config.toml
vocab_size = 8192
qk_norm = false
bias = "none"
schedule = "wsd"
final_lr_fraction = 0.0
MLP neurons of a small language model. Each row is named by its layer, matrix (gate and up: input weights) and neuron, and shows model dimensions 336-527. Each number is 500 + 50 x the weight over its row's rms, rounded and kept within 0 to 999. Numbers have three digits each. A neuron's up and down rows have the sign that makes its largest values positive.
Before each neuron's rows, "fires in" lists the words (lower case) most often at its 100 highest values on Wikipedia text that the model never trained on.

fires in: "in", "the", "as"
L5.gate1282:456549462463446517522520478543510540507570483459518471495576464524517417349591522570512576546470524524532461490508532422460469575519468505451507501508458489457499597450466572625536616469496583531434496514568668447511505548482534526509548436482537505473520485516627572552440519495543531493440514525450485523498572459605585378496602512573495512462489462622415568433587495492571545574445569466486460517436378440479507527406445563447466470485447466443466438595523411474448536428479499554406583507504544499417496517480445520526447448430537461538488470502460590552520614408467589437
L5.up1282:506471552559465565537461524481579440581457456561496503501528484577465409518474472511441487458483456517476499377558460513511527514459502439427456451522570573514409560454540474515496517511579392479477497532470487427530505393456477597444489440573542475473506441544452435477559543522555484489565636542535480528560492542499617431550492458519502520476532487595514514490510519424544496576566412452484353495555523531483429475482370454481503497385478495444570529473524519540540481466482445502483594466464497560534511439441472447469531519446535534514528504493480476545423546487499493499

fires in: "and", "be", "being", "to", "was"
L5.gate2298:539507519548424497584461544437484424448501500470517542543437512577494517573541510559504442478463508478526429528495416518537411516524466598591530545545567386496511471462470554511573460546493470412542438407407506428485470506513457504459518453465399532543501506511397441596438492589527533511517618543530480512436484501500459524536476501538512470466483496444505436425480512435444405439614488545532491476468407567441581498466500461526550533577497463441464450513466606568412543480485512584484466469475454487519445472473480453469474483441487471474444488545587474435348563469566535474
L5.up2298:553417547630455457525492604552534460534535465544466463509474442570612494502560612435533492524456526525448482452518502464514519557468525604536499383509522559543502533445473526459382429594499459441453406440438427463573567541495456457503522418475560540472485467512537531556557583642458504484456512468457568546396534587523402491539522524538634454430580402439488479424446541502466490453492484528499527500500472483470599440475504559469575433570535484466476453412511496585468553462552460508511522531528457459550570498537576563544521538453511533474576470463510473533553509434522436522

fires in: "as", "a", "one", "an"
L5.gate260:597552397541392520518450536601598515501549524463525553443433615473599493534567532501436490401499523507502484457482534392411499569535418513514643437486473475524524528517507545568606499491463552428516510447476520569551536498515516524478371463550523522505470466471506514553442601472404486475620460510495468497624527405501468422528535590390500540436474525467519580486484499513522479526460525490511468550499461528541512442564507512509435527469552489539597508481464519558551406508446420499539569486516538424448507618548488593570526345462411484543466532401429537531517467481424491561
L5.up260:552548576434597459518511529506571566475490600484540487462466549528533542504530455585485444480471632481585535436520491483615561461518493487551461486518468441501611541405489488529458606502465430505508470447464570549440522540494482557555458454538550474545510509489466625435482516504441480529557526541572441529554594504568428559529591509511488490576508507548461575542497506580467548513439501467505551601510430503498581420431557485437524520460502502470465454518507538477512552526497526400453538553456446468459510591457530566552523503519550578530534534500488546535441484480480438517

fires in: "a", "the", "as", "to", "of"
L5.gate1679:608483550462506452501473551525442514549430407550561501462622454415496489572508483524532604550487520514500510499500499485504484461513502500472521528453544536502492403568511515497516462440460434528537513417452520503530482345472483531533479556501487489506520468488554492497459471506546548591495518538410486447442486473521530489559413507513493465496518464479418541520430444548628533559489597408551545369448387552504443513527490539494530497459455520534506482645431428492436481545485433555483459505456480572442471458421463534563527531491531506627433529491505566560585544527472488462
L5.up1679:471436528493585500565492461479524501526445514558452537529525441563473490485491502546576509567497604458441420471476518566505512426558555398457523517503495522395491401522476386482411508398580418484531466501517513426535464508452436461449558500495577496514562440567370540493524513514606613554466525433498511504493572542435472446516579521559433465497478454417535421557511490567496505446595475448546524458487413519476486594501505537463507494504499461465508436529484461588544464465493572522468545456465526558396442562451510510524535399431493443590530455502467536457550483567452506437

fires in: "is", "in", "was"
L5.gate1089:420509562467560494503590437493502484379437525439494526459545512494469474414559419486504481561480478492470478473465457407621548476475562371448486548561500468495545543559422461424528442442500555538478591504573469460485454466561398547554470530476456504595510508463522454513516535551455507476481520501487476588501508479472460450506541519413545507461526502541509510456569456481446546492544500518535477498524476491480458448549423553506445489597574489470498576581476551581551466534464497505504525480433495480536530541447456487545521540527452494598471477562444549472431497384600540459
L5.up1089:442503489523466495471471589480510583407560416465472482408520559411538384530454457554556555485491440492481527657498411494499446530550424545564417491480468465558492463510618491399423471440452524538508469539449555539551505485477521565525569502524533501497486571502457511470498422458449555453530423504437558571540509587540498557477509446560439579493423607608473534452492476451515576423495482452609556531447443445437480471437496521460489464542401466475482469409509522478471479464484489599481569483511536479506589611511531545448568503569542591418493490486496456484438482468343509552

fires in: "in", "of", "through"
L5.gate1467:519491433490577483470497513511481557544507496497495420549511477484471562416605478525557506523562462540505568602527483477503475515578472432488536465524510520503444469464491401526550443508467478478461464575573562500513437480507534470483634400495465499560438456509560478484535403429531538615553425457490596444524429534541539380501505428443520441487462466515510403420504462417488558417460563517561513419464477459526544545530459537456529473543487531414476524374512496542574464521446501428483459449514472443513511457542445458525494520515574514483513601504527560447596474462487618571
L5.up1467:429512482457542411523558503424501542493558517480472561527484430487480444582534414445489490491471491591466475472376437507612454524461476581479482480580529534572464466507526502456516565541570510491475472554459536469498437526612551453464525455436565506451407491478405488498498499564512475573406426455529546513436533538571528321511605434483593433452461577512491479450525515443495517484484464473474541417490555451435496467525524491572467491493652391554491552522461542514484527479549433381566597470416481495444547652514475482512478404480428485409493457467599571580468609413525541518

fires in: "in", "into", "of", "the", "entering", "on"
L5.gate1249:580477444454513502523502448475468557508553550445526442550454596535400513520558491576437439530544571561426486510506518441531533514518547580531579481450504567568448482532399513541511496525471502528424504561470575476458416429424564521506488466498557489557528484507458425573552500426393490550486527489485531614422398554495568477623570442515425568529552449547497566491441441513533545520468531537494536503571475438527480495509492547520521535472484469562568513453503478493464540504471512503448464487556558455428524580539467416515554557542538447469429515580565565391524508442536509548
L5.up1249:581542508480568564510489513515529572507531540481489507500499455465470607514522484489581476491519521548428456508442524535567577507505579500450523533437474476483501421460536442558625512609441455525473465612480495520371483437481592580489483543423548537544524459440569475512495500445489557499476527494539505530578428586514509437517543564655479482492455510539530582510494530489478567474527502578529403496553453498535444483446479452612519519571497449397560472489465535428520523501530417584403500512492600557438493449505446488545476582486551452543466542489554518478606541462490468450

fires in: "the", "his", "and", "a", "her"
L5.gate365:533506507545466434550605509533485508449515458501552527515520519495470505607469546491491585444461419488518449546578532441524494510569496592472601563464478408491438575525473533539524485484527515405550459528551523468505553555483559551509486552546576460419323436465585464475553531563555536490441429421481470434494520500453441552440525438488492528558453585560549545530511493525535437463467495463497473435475474508425384452479559550527540493479536535451541518503439452523586454422497593520612467577475563506492484497545506458493465552408501482422425508554525557409445564572484551480
L5.up365:451482568416515590479589468569469457596481539500432528463483491541508477435462501509529474647520500488451499484445502477457532482546504450458579518549496551467509473504433517426543631554488467538418484462551451490452495547488541555522461582456537516546497409488472585534589528590554516551473591461505471541477514504385536517525538483422501506509553540408497455439474455583557573511441454486475523450575449527476500479495504534564482435488518543508511511507505464584454530470509409452486450531424521557399539481554539505513520524548544458590437498575451366492434526502566471463

fires in: "to", "began", "worked", "spent", "work", "focused"
L5.gate1734:442529489506495459445573513428489509536563530439441429500498443416464588510536553494453540455521462458497514582539422482561535416415436437561416559521477563494498479428516467489497487525474477513492460533436517567538432574610481548502530660516390453454547499461439499597466520495527386455402532509607569520541410467551552483567543450457490583479517484462560553462534614574476426503545496576469532603459466498528522502428485583565519526598541528519510476525537533494456472484469487534526576557528566597543510509546448490470462461472542518447479585610508455449514527428472548533
L5.up1734:526433451506551455491503547549557547445506490497482491462441489539512486430556429476619464513472510540521529487503516434457605572532634472429506576546481435373509487455384426555523455456464447512480513542514567514435532416539575562439508568526558561497510540587503546511544485520513488430468566501592567498527543480561493479452411576507548463530431569486456409524483477473457438565413510475560431536498372447565525489457462562496522540525445625545499485494354588490483476551410563409560405417452540523380518462565556555463524570462465614450540529501512507430585496592424470590

fires in: "in", "female", "accompanied"
L5.gate1432:499445540465424456479575511406507514516433447468439494486502510494563422550519461452443609473521563530438538515460468440515557489462572496556464508449493584517523538488492457508485521487447509513482528440530474427569468483499479515502500469485436528481550516564444567570461566515499544444559486519437533483482481597564533529431635453455565494538523478536504607511524489525598573476558432512523458434536510460589502450561452473568416516494458501518556511484436526460592466614488501367481421526465476458554461506449478547476531445477378512433425522497585465488559468536535624508
L5.up1432:552543570508457479544571548511536495469566370483433438510482498539514533415599377489511530507470551453483426585496541468473499473499523590558420420504463502421441524500518501539507467521491435477454496554407526542577458477530394524455513515495482395495550580536507507422512534527444460506538475489483493492524513501425432424472513516550503513461463465501577570505612510435435453527415471533551540524527463616446483452485535580559452490543513494546478436460479381539563501394511555532553486542440404450587505473465525539521487567443448479474515516509478494543537487474524482520

fires in: "on", "most", "more"
L5.gate2391:534456521555514464505496501554503480445522443458508420433494569459433441521463512444561500394492565360464514561532602503479421553492475463549487502401535507448544512570602517475527524540466525427422540434417445548588510559428624598442337531371514535441505445573537475448408445516527544468512517457430589515538524461465485587558426530517543505529425520399490530502505467541553576586455486636434476478540449494440489503489525470519475593430509502523520447512519449445448397395554474431556545500524536452464476523517548466579419476468514482429539464476478508538539470510502532502
L5.up2391:458551548491547525457457536431561444498481454446559540605572490533494520543445455529463483457474569466443556502426534551426570584523486470446448596430497437507477626422551527424540431495548542435517431491466458461536470513467485556490450492416541436455461445572565453521461531462494571582518556526454623520530499578564540461519452451494494517529539521486508445464575510558549459513450445475529467532563527461592482431536509512537506501477579556585480552561489467453467421557452492532382445463483542490511511511463538398508502504484589465526484478473490590493550477476566487503

fires in: "the", "death", "that"
L5.gate2483:566484484649535381543532350491502548424488561425541508433506537583465490487485459476482528445495471525481472479427532415483486566500453537494393543511557533485542482451500427517489477516481407467348568468513477532503417528452493572504475483478410523472566552574562531433511489519457528501558516484485479411564540466506500566531411531491494455541519512456468558486450399419547558503494509413547470493510453503509527509507473474510458466465446597571490491474481534500474442468460486525489521499595526542602440531448493525528550552483504477475503466479547491473581494527519428547
L5.up2483:539476563612517624483477468430546530452414474436474564424451512553437484516461527503486459541500511391510444526517495513534452580494504468505547485564517464583558522449463487579559530462551530616481456430464519472539527540537416623370478528515508521428537509538486469477530434460509441472488445470559466510466548512391521458438529523524526509532570602546556488503513539402474500502534535511450429503519516521468417484420522508517452498442501513529489448586375479425485395441436528421434503442486500480414466413532500516441578527473474520517566414479581513535540599403438507415

fires in: "a", "an"
L5.gate1924:540479476529518554518454450496484514491547569477497460592570547529515511576507463549448456522584520518425478415475499490521502530406550569605326492507481389404498545475517470562490502497595493533526500479550499495628418464580558498510466383428564535516491590487649481481545452466540581554525516532493524389495462498499495467493483451466567508486438485585473508524507473434498416474449519545430561491540432502482518496568529501517514492528505567474483463503511466551541553541631574469507484480440511507447446545469503468497557462445580467554400557451409356575593505516468464528
L5.up1924:417452553519630498503384483515473454492591424542553502642576428537566531480521549362562477401528547482560537492576457499441568441464564554484428557500425456487498496520550384472442452481481583510526513449534491536489566408465439537516495494390567463512553566464611446457634552451447353575527511535549517486509499468591401561511539544456496535454549655491568464489487481481422504491525504422398437469435515512479573463581469528449447492487491458478492550487538543488599538465508546458465488501530628564384471553583518481435512472516525567540529523549459448458512545600453499488

fires in: "in", "the", "after", "of", "since"
L5.gate1896:557474508512560429484596404505608543532483458539492517501559501589418559529506555520503512564496416604536499397409467476582408379543508453589488461464524515570512481521446562449412461586440538537534440468531518488472490456517540508596440453565584513544453489476507437513514489490546524389622568460498512528498588544429381485575576512558463505516421473529461550483552488519515490465455563466560541417487602492531452444532477565562590505490486401442450531475523529446455472454491498479495466473527458506488605580506563519423522537518510582494506472467416387554491576475464440475
L5.up1896:482478504417472402423518459597462505470541550557563448496526593555449505491444507491574555488546468471504491432512455438506472455571495462517479421448473503429497501496485441548514438474532519494532544493551593466503545449556478494501527552479536464506526498551342423453506439573490531447505482519430526506511512462518535458420519511552494452482550438526486514595504393388539461479512489538488623518450526529517464509488452518478570475509511565601380511562372449525555527393483461544405494479378525498403465480498504466464390444452510514528536533483543456528514540450389465534

fires in: "for", "after", "began", "spend", "spent"
L5.gate1824:491469548590432534506425449449436425423469454500455479600460596451544487482492488523491503491471588519407554509507550559483533450477488595504541584407500505481474480501507522498487414532486571527589416479494498521507414607497510557520531507618539406493534583547432525458537384521508456440535609450443606519524438549553530479532486486501492456543437466426497556430439467503414485473552559466468467472481534454491511483493563536554520503463550549540558515468496441520473469369427469494488489509495625535494532572475470459449512528580506441573606570594470502410497513483486533571
L5.up1824:518380484508507489479471463524530408555490476545479500460452439531522543496436599457450489487458424435564481559426572458513490448444543501535478489461407498508512535480427498484572561469522436524466490597572402627507516408580351527440545446626571492504507474554471410443546507534493497475502581448544497480589485390458475481460552459490469539493550442491466459481500460568531443462481506483524505510520560493529423536474484533474510531552490484450486529476492359525488521392538513517591496528580541382452526543602392567532534504610482451557470494465571544478480594509506502491

fires in: "as"
L5.gate1096:526606422536513531579458477439497566487692523392440547488546447511539605467578574498483498471522509568512519472487519478491490553424421567576482435580464553491543609450539515621565478433501453520476459551533450500485484501445401512590499465498526528519404523482480570538528503516518462426413551517404562516596539500532542542459507578558528520517458437599535431451474534406542495503585549483480522512454491471404531488528483457555398586573442544539516565563481522514504534571479457454442374497538597566515489535407468516523418533521464462576454501491489570530499476571474469548
L5.up1096:472566412502502424543454477416502513573459532472432573512531498492543515447490566397595486560490533413524512504407534503490525439393468587496593445597497516526411549592471521491434426572535459466595511588499562505508480518420474502480386493517541416507481525440569395478497556432547555530482474594503379438547460515513531415531568433571461502487515474450438580534448522530475466659550488444460454434393487461397464484478551454391448528530473443554506408437464509509590584465537461527527447535505513555525422641547426598460452475421522489487470517529453498463398510507487526430

fires in: "of", "in", "at", "to"
L5.gate2389:493507544482493460513529529487593543456438446470502519473504504533496419600496555572436568499521512358471511443509460533540580459524543517596493571542509626344462534506544469604454464487480573492453561500544545513508447557536599480539541498492531497490508508593432543482446525482496597490488493540474473504428513526521403434515601385500556447554465477546542546502559489546466487555563523465476554503560532539509526531551391566460513446512507510500491463508448428519483469524534407495471430477586513517501451504591497392537525518402391463523542542483528505468479386441494428422
L5.up2389:491541504509462519466462517569524525502519470460506523469448508507486505495484524504482607438517499641482479502608579477505565480541558692480491625532529594473482454583479444487526477528493584416545366456461486437449499409535435471456515499490514556473473455521469509537594545645554483533454515563580587493505604540530568425462483372529523484437502486508458579428486556414406459550468514461456527594470589479397545448481384495494473402516613500451444468501453440565543541398603523515514485615560578502446532484595553561489465569426549389462411481557459477461563511521497474474

fires in: "a", "her"
L5.gate1106:441440491561460585451578554490472458376463553507483542424443507539504557467529528540546491458469527562420478503512487427506483531450430491468529502510453443522645551397473456526425510552539504534539464515542420432569469513510481485497511502458518437462475455592512566570438446539488573435452492545526527552518545438448376510473432436451506462553437517492457507522529419572558515453537468495428509569530510515457446395534461423558598556532408470542543502531450471499504524582500450597506469504500595465466452469516450522528482470480470574485535530644434518522557425500479514516
L5.up1106:498524609442581515554435498482494508415498558549492443488482495527498489506538441440451452481499541543602487419495467575511421551492503566549598557461490459404488545475507513474500411548462550580512504395484529489558566507546470436543526446492557496559434499582497535524587474428423486411483569407488554558576478511472523418503489533440512479529451467484434553473509413562452446524453486507482485423535429497480545445625457562480553433504433512514452576476538517532407495543576453575505504514435481495534416524431482487488508516469421552539509522457534384535494457521500483519

fires in: "is", "are", "was", "and", "were"
L5.gate15:509492440565546610514500475545589519515542550502478552520495521444488567546489547492404500445573505460589509537607430490567532550530570550576571468499511354506550468537530403599475467524463477523475394412561478498501589472469507460580485438520518463580495418522528564488518536488446459561487498440466552425494537459532475466601443450475494469494486481545441486542493494501442500538501513441537462619473516562452467433526531610570495446509466423453554446433473459448424434459493488440568500519517475513417564563542569490484535478434493516577484495586461469464508514447458534684
L5.up15:519475515444511606438472369541465485428489490486474482528402502526449532532521516472582508603515459501599445499564494494529584458423477581558475492587572486556557476393452392514557459564559437451555419467467501479500554550502533459517484452531559474513571464471555437531512458573471453469422526495518535465484533511505502532568580488451510466505500454523570472452479468506510418499449589544471536560448517534472633535456527500559467442488546524549460506519481474516496474523480610541492512473502601438547530437495395450562494479560485473546533498509425486483569541533498526468

fires in: "is", "are"
L5.gate145:540494489530506575513493528512571500599475483387509577488485456495515487465555435470467477492577383519498441529536489437447383578516495441491452514461539504575478445447483452431493543550447518515509532485529445645586489506537482454478528507452533536456461486518446440504469484492575516484572462420538453480470416411492517584587494555383442505511511598443497486479506501474505518563618589511433492495583494479464434508530515619512491491499616556469520551572481589584567468531529464551490574513489418542503531539477594501479418402600390517441496460508590567477469565515454552518
L5.up145:539519440405421421471539497562473511463430492523504620383448557507585489577567473498585565426419524528502477425426467497448451477482514484542528530581466501449457464531449454402434562488549492498459432402458587474518479559477513503617474464478412517558452542522479467600425459476463437535531535494485461475498460498482471486494474487448471450533518482405401482519494461476457593571544529560477505526422379495531537502515390459606514486487512561551472409532553497498431584488528480571533501497506585535542600551547482543473503452606483488562463462550536490515402546465531598476

fires in: "a", "democratic", "early", "american"
L5.gate2055:550561423481557549516451487546333519485446548565551545497496505400464497468498543507499577435591425487526413424497439520402488454444515514593453462460619437478538451449545541440591499473400496456470462550548431624503437475609520557456437460506472401562500505582566492419505532457423618504497443511575492502461531447472597484497591582564533564502476497447528615437559490396527533508504457561321550562526512544523561547444447524482461595550442575493518524431509487431480596578475501577539446588563569540440477485580504530539537573447540486519543464517544585537453436469465572502
L5.up2055:547555551472498540533479507423511494532516525511529476443628518476478540519539454514516588499498494542589485574469480436532472503539512578475506634526480447565500413392517559532538541504569540430527351503438491418525509427532479544496496477480520587462520530519489417452488570548476482520477477456463465587463533446576456420502488513405489501445571538623620443454566503480479456505548487495517497439514469521478539502569501583583516394413496511462545484617516464564538588559577535460491429555495532507461483498540534493501492431462448500456394575487544531507492551600587516585

fires in: "the", "did", "made", "would", "are"
L5.gate266:457519517522477526546522416496510508450513515417490533501588480420499501427469511479441457575516594472560548514421459543493487436536593415508440437410531511546450489514554571538489566585544454469511542631414526491555498468480409528549543518463592515487524512467518585513470532404443542516479488553482605531545491469544541494540534499549492454394556647528495415507532551574527535484507466523538461497438423537487503511452406489465408449500544458551439491557526522465523487517471499418491551350507521546421465508433466534556537522486480525538454451498461431484495416496445535536
L5.up266:460528513363351556564450495424518438482458517422518591496513540519424503590525489495499571605435398485465473474527437560537533518534427471436456526530443599526447534454532461512447613556519519559435472512485518546444467517567524532516428486496445501461447489474490497482583554449432489445515501495615499451538481438534457553424530557524490440487434491442538484489513497509491406529459421385562562494474634486479540543436528442508534500506540455478588524514503485504597529534509509509470446485467457492497477481416490554477428427470546470509544542431426552502566583517534453548

fires in: "of", "to", "is", "at", "by"
L5.gate142:377411522385516437532482483460445555423565488530541469494563520504490542388470517475451531466530488516434556463491515526511434462568458481517556553503549451487513455399464543526555382576568506479516533400495491511470411505411502455504594410525486463506434551420476435450524443490492516597485507512475491531590490516415435484460527495466542505482549518389621594434454513581530517497593497502551480522550474540487450532354512474456492596519553451477540501523506536501468472493440498552470540487473519478428449517532488407494498596516558419487509479539510512479485555541463469549
L5.up142:461538510474426469502428470472542484418481538420602524572436532543581522465412525511508462476570502555479521572570513489464509550525486525590502461470586444523509444459483455558519415523457447464439630423432466474500456488437473463523536522501498568478548440508530530460547521492558471540562462495510546527508448449487501427562571452495527536529495571500591581454467541553542507548583544427590468568515476474463476561452553493469527518523438499445466441544444587412514491448471466518577562513477508402444531520536487391436480532496548420583433570613448463508453573548476498502

fires in: "not", "of", "t", "from", "to"
L5.gate400:428498485453529510519546557555541503496540575532453489493566488474509527511458481489460528535430476467502620521527600515532502462488559432554458574549515572512452502490423476547581530587501504484524392499555473525409469533502454551512564532457608442475464571544570522485478567545481460551463525522422558550567465468468373515531559527452560490530460550478526524412421519516415480469451530566543484467497486504443532495558394455521491514596473468450505439543524515535547496521523570537455500545370468493515491409520456423509461566505518492537512495394392465534487526492526466590
L5.up400:548479467488555559570485376489507525443561501449485590466492451558483503500562424510519521532532505379450495568492492443485509513445525473512510475479467524455471485491496514537396555524506468543530471596472530490505551497570547482461569481513570465423440519505446529456487423421534395545516458445550469409539433554451605375487507558551545519489530480458453424440524501436574498521455528551453538425499480631480465481530546474492458462411427511556479522475434616473503572590491493574541491532569527529461465380520499489476520515534472574503491527466519509512520458490525428385

fires in: "of", "to", "for", "with", "despite", "from"
L5.gate2314:508457525532508485489481478515551481397451442462563469528515558396476475488504428463457559560476601419573535545527527419543606454532482472545500442510463507537555549494557470529559466489498585433527580492525440528515523525522577394528457449542485500484389578470519581516536473540453475496461510502564430444527465654543528470433447503560555471486389489352526560515500457401531510568377466478520507466478463535434525407561476517577448465469530466418421498482430507606613473460426511461557563487534522531504488505553507568527416467637600457533497523476387432476511538468433591442
L5.up2314:574557494506509395469458556480486530446535464520479558535426563491535449556503525539479391559461500560521473470473596488536458421424510513504463544471508512418525471534487461608517496549447497454490464414491506493500522523459539574567527566444507525544505485563449476518444452498481487549504495473521584411583525424565555445469489499500576586349540566574505471520489522489439471541544455564401508470446520580487454512518527462555494530501486449511412509537543532538511450504531563450469562629545418478523436641535436525514476510478486515393384430465437587535362486470503437530

fires in: "was", "and", "were", "being"
L5.gate871:551548488534516492590521456470541431443479513532535482520561442442503565509566543502453425496478561487415492499604574510442421492477487456498564481551474525468634529509545418472378417576471484463474535427471569573550551485453462468557494564463499543536528515473460461505473537441364452553453499613494515504544498452505560519608489539574550459375420521475546450488562512525409581414575520507429468555423491557585497485504466441461575455485491482563462514511459472539599462458502535478563433548484492539424523448515424432448528554458456515593503484574478482500498478506479444613
L5.up871:569490562509483425488557459518450435425542435508461536468456504591585485415457524500549514504567502480496528521424539581579395580457588625522415489576559536460481507481550613453492470492511490497486377499576401436555468535504530475524498536466530568526507569471549535473481461469574570455578496413494459533495521485557523520497525496484538507459464517558528566473539537530605481491478453456508555558542434508466487480510444568426530475488471587420542415494547549504547501524496452482558488410454534467546492473511424416556550500468553428399545558464496569499550494493475521448

fires in: "of", "all", "among", "in", "from", "well"
L5.gate1677:569505503631415538491471469565467474525543521471531453557473557414422466497445505474348424592527494467474575500563512480571469482575492413443519525528512594510635482575515445474515592593504581440554600537480526576389540507556569451503461501431458493446545517464509425459501590425445456479473502387534525468365557498531444511502538471634578460433495556405492485457514514581524399439561508476513434407491485528439555548556373554446488428498584560489496490418454552455493543500385523531499498521482416441436472541463497497409524489564558566578546451485542438521466492534542492432
L5.up1677:509455427565551520460530496495523447490584499485488499500534572601532408459477502506412552565542537467510470554514522467520442440495507450527510547494441523496572571538459449460508477550575480468471420479470497532425517425487543442504547523428505534507452391540497414483439492423480407553455526457522478562563448545447496528540509389539573439451618455530488493490494528598417465452538411470474425573473557431541532525487421506487487527519451498532530503509451504526468525499463430510434528518492413486587527511527486485512490528536441525518474528405456433446584457435464540469

fires in: "on"
L5.gate2277:546540572464610556504480509514498551495531483431520642466467499487403434464513450543538502510480537598487583444483484519545439398483505541539562546479522509423467504523524615400462429611414471496462524463484607575509558445439539506453495496430512460525510465524580439476505531511633545509464486520441468499556555536510595532460510571522491495446525499453477459467419481464645491516514438413500515577530476521535486631533498429541522491454504518526477502539440462558538521444449529482498535480475529540567520505469444454490514462436451509473419526527488525531483518476438566435
L5.up2277:533497506531431484453463555501547514505497492479430456488478460481527443422530643512521426501536518434532510506557483504569523602467499457443403449519536488555440436522470566482481526566514542452416448507417571520473455527482443474537500486391506555503517459417449487475563570484517530467497521547563436538553540553494551568501534512502444476496499480526559538517559544544510466465464513525617478475546400498425433406566557481521575486553544558491563495586542553521449480626409451612586473464294424535407487460471453482582523498462631501504539496544497543395498530497577484534

fires in: "to", "at", "reached", "september"
L5.gate1812:461438416532515530529444497408578538418513384480468461572501466564502498477467485441520514526581504403541491469435540516463473418557448505536569464466492474506507573510448505512453467514477490505540592526563423513419486503438499443483465577537513431490455509474520602461541547504561442462579479463490448495397432433533543529518472492479506544411381467430598600408519367476494512535494517392501535515510415475438528487498410473507464493480529466511522462525541527515480569570555514558488572570489491484473537484533487471529441493430605420441507556551505504433505513550569458412
L5.up1812:491416434430433564532520447530479654506446543398549530490533490498409478447507423524457475488572376505492511496423462537482450501466474551544523493489543466477529539479428488528404465474456416480500443431590639603332499445499647466453528440567500516391431471474420501509505493498551477576494516394445524526534579545478545475490489505475479451523434589567427525532384429455512497541499494461415552581561511430472472432516588533496509579540485432535491552513503494557481504512555448560535558505520534468449442497487420538503525514470529448553433549503459535556415539574452424586

fires in: "in"
L5.gate1712:470470482505540506475533544472514488411475538413511437509473497565537530500467509506515560515510502511479458510516416545544464516450599578509522535548503630556513550417470465422464389557509451606485413450502578573422497478383544568470583519563488474523504533543520556536459530497465580538499483525500514459571426528539564417555518506508497476514538419568498554400446402477444609461507443428546531493505493448517499531566531543470510546473527522548510536405473507545491408541597502423511542542540423545459484509471587478493537495553526562463433440519526546388512463455595548377
L5.up1712:540561468542462506569536589550524475448464453515375423512534478546494579622489491615498563474572506357484456439506431524534519453513440492486439516473432563453582510473508584490477511443527430462446556409408495456485415470512525566531451511575530514538514486565508576485482557484532519470499543470585497426543434560540464461453543523500468514567470590484508458425489494480417491517559500371413518534543488492568527553534550456439430479501502484508626484541514566470436460467538441551649480598413579582533530467514459490433445466509506465497556482476488476498555483492444407566

fires in: "was", "received"
L5.gate300:489440444437535526358538485477579493509592350507464532499578515577498429422479469406520431428490498430512485492481542538464488515608532601507514578586419525457477500423397539536505428492542469414457451582454544496514487527523493503436500569498502552466525505533406458557521533453504451474551496499481462527425504444525519406503467503527501489523507445540599465449445485502521528534542610435481560534574498482539450538474532435471456524428466390497551416592541435458574469488426513448520466539478557487445479480484540479480585536441492508524462520527487600529589508476441603531
L5.up300:453361598602421513416588530529517490448446536467464480470557440488517567541558512516523530543503506430474470492561469439530559467537508430458505520510406488585552365476549568576541466461444479490552547455451470529519437382532477543497524502522436523521616412516547472475485573535525502438498519484492454404517533554551597532419541405442517552428404564510488475544520380473566542494428549502590517459550520620475492592436501439591504521452423534517542452512412472480533512534531488515401506467525499544476545508442554511476503531554477515500427553508601522569500506491550541563

fires in: "was", "were", "is", "being", "are", "re"
L5.gate1897:507557350487548545550552454503565459506536511499459576550540518441518586542474457419491514482444558475530465497569428503484507500568498578550511443628490425511471518507536514537577447499470409449521446519447499482487483488537503544563463478435559455483589573454493507524525485518524550506482533491481500552505432521510484516477577560403506483478399542556491513532483517428508418470549503435539462511474381449560666503485416519430441488435476517439458529535421489434594495436600522514538584449489556470464551483566444512543566496451467466495501427563529523479497505448445590624
L5.up1897:506528450575440524513571507472470486524441472472491506521449507539544434541546512546502464464509438439551422472530551557510472560473520589631512478531472472502500519511512522467567564505515480378493469512442463488548553519493479517506560505556571496480503496432483485475515524427525581502514550530439576463522526534469552409441669534521568556473546453464588443488532443557553521534474460499537599477583418481402515495428617472448523455442634568547444464557528514476608495533501455507534551484525558517546439437431559473493563536473528519485562450583505474499437499488448633454